Weights of a small GPT-style language model, trained from scratch on English Wikipedia: 13 layers, learned positions.
MLP neurons of a small language model. Each row is named by its layer, matrix (down: output weights) and neuron, and shows model dimensions 32-159. Each number is 500 + 25 x the weight over its row's rms, rounded and kept within 0 to 999. Numbers have three digits each.
After each neuron's rows, "fires before" lists the tokens most often just after its 100 highest values on Wikipedia text that the model never trained on.

L2.down2957:470531513498507512512529493471505492490485489500506546485474489468501494521531536496507538526492482538454499475496496496476548524510497517485440493470519454521517465471509476479503457495545530520511491469457475521509477515443462539513497484544523513501537485472500554494537509469482509477454511499491502499514503477516504528498470516498497452454479532543535521478520525518486513484513
fires before: " |", "\n"

L2.down272:516501510458496458546518461502461499481498516523558509514482545510489471510526485507490512523513486495424507530478507499491495489524527494488508446524522496484504485508504482483539508509514466464520496495541491452535496504513541522509504516497542533493519492469494478497459545467542485482478474524487467536478522483493485504489471482494450482503506568509498434472498465516517458489477
fires before: "|", "-", "\n", " "

L2.down2151:539496533486474499527460479520547506497522462471485524510532514533500492481454512506525454495507504427437479592469521472516503496484476456506513489504487529503491514486501478519531503514499495564507506507503494551472496446495497513494499502505454493476507520491441509511438503492504520444460510494471532500448505487494536487495512558569512524530501488493509523516503478570484482520475
fires before: "-", "\n", " United"

L2.down1677:507474505466516526511453550499532506526489497479466502534505519480516493518550473534487516541547532533535486534507478473456505516495481502472517518462520505518510476433507487505483490456508538476493480558502461493501482490512505471468503493485474531531508507511498536501481521481531540484536481497447502490522455541521498484468522491488459517520487478504550467460536533479513530481526
fires before: " |", " not", "\n"

L2.down1873:519472525484531506515478536516508541503556466455513480492537522506522517492529480500483499536535529491454470492488493525443551506452442512507507504468510502487518495473525498484499485501498534503540516493509468518472519487493557480500496507513528504478480493521478503496506485468559524513489518497488504491513514530471500513561506521509488482452522485455491504506547515503503514462488
fires before: "|", "-", "\n", " |"

L2.down629:464523477578534494480471493496514512513498510521486542484480569513467490470505536505463495498508518505506485493515506499520481516483495474525491514485494507541511492478474514491570462490501499511466489485498541513515513535500472456461521472480486524510507540521469513476522511444464538507499483542489504510541509510510494497469497512482485498526527507492506519476501532549492527528453
fires before: " |", "/", " "

L2.down2286:467521484495508453499552558504494499494475475484515479524491524497522473488494502511542441539521491520504491479526534520486455466517492469538487494550529480510534484483502525528459467513465467491514538482545506481508509458526508463523463512518504494482493518472490476502506488541519480527511469518496529488461474512518467511517522537481541469526514457528507488493454528520546496492472
fires before: " |", "\n", "|"

L2.down543:464480534522495474483484488514514525488558475540513530497492484449483525489466485498482530503479498508519463481509492498512532464493461500499482539527513476504566492428526499492508488450489510500548529443521423499452533491570510507483440490497561471496515503489509449492466495477514520463473509488463503477477518465467463494540474497457560533491441504531525549472521458553478498534489
fires before: "\n", "|", " |", "-", " of"

L2.down2020:506479517585485478502464461448517496513478536510465520487506474516480501487481521518529502526510519501512453535488500512518465502492470531467482497543478512485490501542533486519506509474519532512474527505454526513506485511484477476481510494451472514532432548518546539491534485477502457525481475504485499492525504558493514533461505473495495532506502474462500509467505561475446498512471
fires before: " |", "50"

L2.down1387:505524492513487492483506496471480545477475514513519483479488520504491457532531470520471507528520499504462491509496522516515489548497512457487510504526507491517522462458489489488527508499467549482500507487500526476494486538445477504531527513487460483487484499516477467474512477510522497489518511464459498498513497513514483505491515486469461529506482504511507493474476501485524469468487
fires before: "\n", " The", " In", " It"

L2.down661:463478547476515491507497528487501475463508539552469488490465492486499546494545517508464505480489473494497481501512523520468514469527469471518454516484495411485488455520514551454529518515521528494480472459498484492523470508480501444539504470507545525473513497469506471501545480507468491506528486524447559522513503469507503447530497481479533510540501476523515474477497503510508522450521
fires before: " |", "\n"

L2.down1541:494511507512477523524472470475490513467516511502540501497552500495530484516547476492487468451467519458488550488440507491481475512516488481481455524549528483509481482505550519480516510489485514531532514479463462484494502532497479499543510481515478497478489502486461472492479449508479543508480492522512524546515514516483533511512465525537469485491514460528521512509500506495495465472534
fires before: " |", " /", ";", " Z"

L2.down2147:499446491498514487490460477421493488470470495501513509496480469486520509473511471563487516467480555501483486493517468504492492477516506501516484524517567525477537536493447533455500494520513528511513507504541518483535447514443492511471466485499530495501490517523480491486503550480485501503459474495513523512468474470532487546542436532501506516507502497503454452516490517497475518525527
fires before: "\n", " ", " Private", " Christ"

L2.down2859:534499570485522517486467472465511451481459472498500521495497510513498456529519499522481516535501435499478499492468524511502512520471498545504490526567465479496471524501491554478488493537511547480470510533448482469466459479455491495502493443496466473490507501501499493492483520508509489521468502511506462516518506486486481504504522510479483515474474461504499555495498497492505514500496
fires before: " 0", "\n", " |", " —", " 1", " 3"

L2.down2479:538475488522526508508518510502517540525452541500506455486453500503480487539477517493480432490497484537475505467503481513545490513507541518472560497513466470515519466489541505548504538503536521467482532513555489526489472522504462508495542499527505507461518445462515524512462508495472485514511481516484479500530503484522491524500491470547519535494476559540521497488493467534532458490513
fires before: " |", "==", " ==", " ", "\n"

L2.down885:488517466447475562561449519473488484487510493475515513499535478475481469495531503504535472493541504506538502497474502489482532493494531466481467462531463524494552529502518464505481489471467518533498473469501520465535499496439500511496486448508496527534505473512487498485466472464492525522477513522514502496546528512495488534524506480476465458494522538518499485518518510472498447482489
fires before: "-", "\n", " He", " for"

L2.down156:493497501518500538523507488485469489543522508501508502475524490571516491517485506502529531489471531498486505516506482433562439472476489532492503508504500511497486453498504495496536477504524483454501476506492526485539507499488530514493521487484513513475537496487463498499509527515530519546484524521491478513483524523485498502514520533486469511477522485464487468498488508538485506498503
fires before: " |", "\n", " ", ";"

L2.down2808:500498504511494510493492472488513503476516441524452534478533569518479510519505516490496493525517453512501474468505431521489512483454499476505509494448520516520433494513457523512510521549514574508512518502517529510479457493509459526504545508482508481533494493482506512487518506550545480473513452501504515457501465484528517453517534479510536518505457482507494512510506523493509513461517
fires before: " ==", "==", " and", " |"

L2.down120:471478475479518534527486484532480551475513460525525521515534538461451474466506487503532510521475519521480477482475512478483513462497513494488503471485494521508459510470498504486476508529485514552514510465447492502488525507499525457471500486439540515498493472489457498485549495520548504485471500529512506498472534530471441510495487479508502503488479477461520495524448451497460536449469
fires before: " |", " ", "\n"

L2.down1281:506542516486480464489485498490502455506489465486461493499492505497510515525517489520501548538506496440514469498499528514524485560508529493501507474531468511507472528501465503474516512466499514486515475526501501516437482494437505500522508490493498497501480458525513516480492508506509504480471540510474472484481489479495488495567478545494496526485505471513463510494483502500494482483510
fires before: " |"

L2.down504:496477517509488522540485471491566524510506488495508475491477459544497492540459510533455501490498534491467497499452523474502485539503486467512518510497471506486518476484518471493468518527485502495504503505438499531471520488522470490496517492469468512460517493494516518539491505464478519495446508506459485531512520517481501476526471490484495505511455524495523510532466503481471471499498
fires before: " |", "or", "onym"

L2.down2141:506504487470495478484527498507494524524539517528515463513515479525511506506512511516503491480522513514476510484504525550489473489515502467467525540519525529535477516517491532523457491481459539514523515491508492518482486548461518511528477481496504483472476519492492467507513506475455519474496503488476528507483482474482545489477502484500486464533496477514495515454505498498486498500526
fires before: " |", ";"

L2.down2790:477494510464532508479517547477469497531503485489447435488489505484487486477510514500492512506451481490515520523482531512480481480523498480484511506519535473517495529486470479504485467482503474515508519490484475506481486512502487470530498535510495470500488540454500513521513489490485490505484520493497478493538488544576498479487524483494537482511483528487500532482467474471504504453486
fires before: " |", " 0;", "\n", "s;", " 0", "ones"

L2.down1037:498472516482546466457492493491504518510534538472536505522470489480499482529455513521450507500485489516513483489464468568496514438477514525495501499503551517498480523504515526518494480521496479530462508481476525563519493515505488493510500495466518489482513489468480538524511506515470458523484495437486523468522500519552529520453473470473546498531404490524488472500504558487521480488513
fires before: " |", " the"

L2.down1916:489495452485531480491535503525494529500489473526505509461498551492552530510516468501515502545499499462508506473526473476465499498517474482510469490541485512531496537506435506453522512504523521533502517471493502508536481508446509509511472443543492483513443444527487492501525536468545476509480484500517513477522446544509500517496518498466526518509484486498531490522462551478486477511527
fires before: "\n", " ", " 0", "-"

L2.down1975:465516519491527456475505505470512549486505456482437527532490493481512509526530527484516475484400466493507489498496531514524505490556523505492483513528471484472515494502536489484525490523488471473469472517509503484447503497521483515501522482499511481497537499469509515540499438484540529512527522488519460452460490503502483474501485509502478552493507493462459476516464487543523466483514
fires before: "00", "13", " N", "27", " |", "30"

L2.down1828:526507485457494523523532515519460519494580532500472503503487483491446517487507527524452528497491514537474493524527475515487483524454438510493519493484479475496500510536501518479423495455521450490498499501488510533491515478499556484525457484518475515488482500534493509519537526442498489480522463503509500513516511507518503486513458527495476463481506492491527511485550503536481510507521
fires before: " |", "==", "\n", "===", ";"

L2.down1774:485479506497467476469476497536523503497491494510448490510504487542521502502492513500503534498476544477492533537542503465525536542459503497515522517478495511483550481463484533478494523474501532497485502504459509499498479526490478510498534536506493501504496500518511466472495456530499500477441486550491557493525503525537514497491465494502507509472459535530540496526562505472518484486516
fires before: " |", " Team"

L2.down832:453524509498479484508482501524532514510481502486474483508457533526480497486498445508467501483475500468526441480487493554501489493527521522503480507498528485536482521497535525482542578482521522457517490547483487543495519473488517518487487486532523529516481550477477509449510499475511494499480526475500515556496518490522517475502494542514495517516496527485507486470480493499470474548450
fires before: " |", " kg", "%", " %"

L2.down1118:459472516511503468456510496492495507497519452510470513533505526495493490487552482512516438454498500527488532493544484491485522500542500484506509484508496515499533485455501527503505496515470466501499506510484541481510533505462502493529506495445529484493439494520498490521465515486526542515482513502513484499491518531482492485478498469452506536549460485542544503481512492483462460479494
fires before: "\n", " The", " In", " A", " It"

L2.down117:462509524557541465510478485531489483466490496468503487534526524523471465541512487489504495488527481496470538537484494502529517505496540532488507495502553545542507492468510501491499480511509496478460501489519473469467506504516457430495456481495478508491458501502479474476481539488502522490506495518451492518511496493450500447506470485517507477491519465491524457500504487522479503473500
fires before: "00", "M", "13", " /", "P", "58"

L2.down902:492524505509485560523487485476492484556507450516500468540488480505526532508487521541499494497498478489448499514493498515509556494470519487516485483477448482469473482500507526479484522530496467469505517484489518496531514497502480486514488517517454488525509487501463499521495534499509496481480486510490500473508519497502512520510505510524485523492502459533475506508500506477459542546505
fires before: " |"

L2.down2470:538472457504507501500467499489485470492514491469518509454500507538478514449538457504519509485486457487460464500520523485426485524515528508519527503517511503469505484482525499486509435485482484505471511547524533471491523502511501520506492488517512474493479515505505474509522511497486498446508467455495538521481496503544503497513477541506426514473549507517494423488503514476481481462455
fires before: "|", "\n", "-"

L2.down862:506487473476501492470505519477544507504487480478545510484483497512487506484495480525489446479500470512549464472529522486526494524503447523511537482487477466531501474485459488528439529513481501479522507534461463525509533502486522453496493448480527491478533523462517509495471478497486505490485492526494507540505472537458458494522508507517512447479496519532512492491547494438519525533513
fires before: "',", "'", " |", "\n", " ", " -"

L2.down1923:533489467510494515493506527505498486477539489527567512491566526515484507471526510526478501514509484487516498453481499463467491478515484515518502521479512540483495507537511517507494487473497475479500498501497484493533512489466534462531518485505506506508510510529489481501521532452498485481449504517514522506523460498515504527493425518521442511514533562544456438571490525500508530488463
fires before: " |", "|", "\n", " ", ".0"

L2.down1030:506531537539489479466452485466523516483475537524473515477517506482528465491482502495505523512506548537500479464514534501544477523500516481541510459540448499510532525539458522488491498518468533520525466492464536512523486458493470514477529514506494487510499550525482492488458471505485554468489530518511492453515523525531542486504532523491486466467512473479555491503507470488504502466491
fires before: " |", "\n", " to"

L2.down428:474513479456506505518519523514495492470461472497492446545483498494488538518511495464514520462522504523523509565472479512489539480512485521543506477483496495517498468496522467508476523495520531484514500511547513494450517499489518511485491501515511536453494495487459412490485505496546522472564515508507498451480487511485466472523508495544480492530474466509481446475502526454504508499510
fires before: "00", "13", "_", "5", "6"

L2.down1548:557485503491530500505473470484532509475520482509511512497486523486527517483508508528445551518503499473514492534501499523489484479529543519545542506467517467477518472521444483504465503497523495435489547505526493491498484517547536499522521498512511543523449521493476523489490557469498474521496465525527482511495454469492545541522510476503486444473495497511541510483466535526491518524526
fires before: "\n", " ", " |"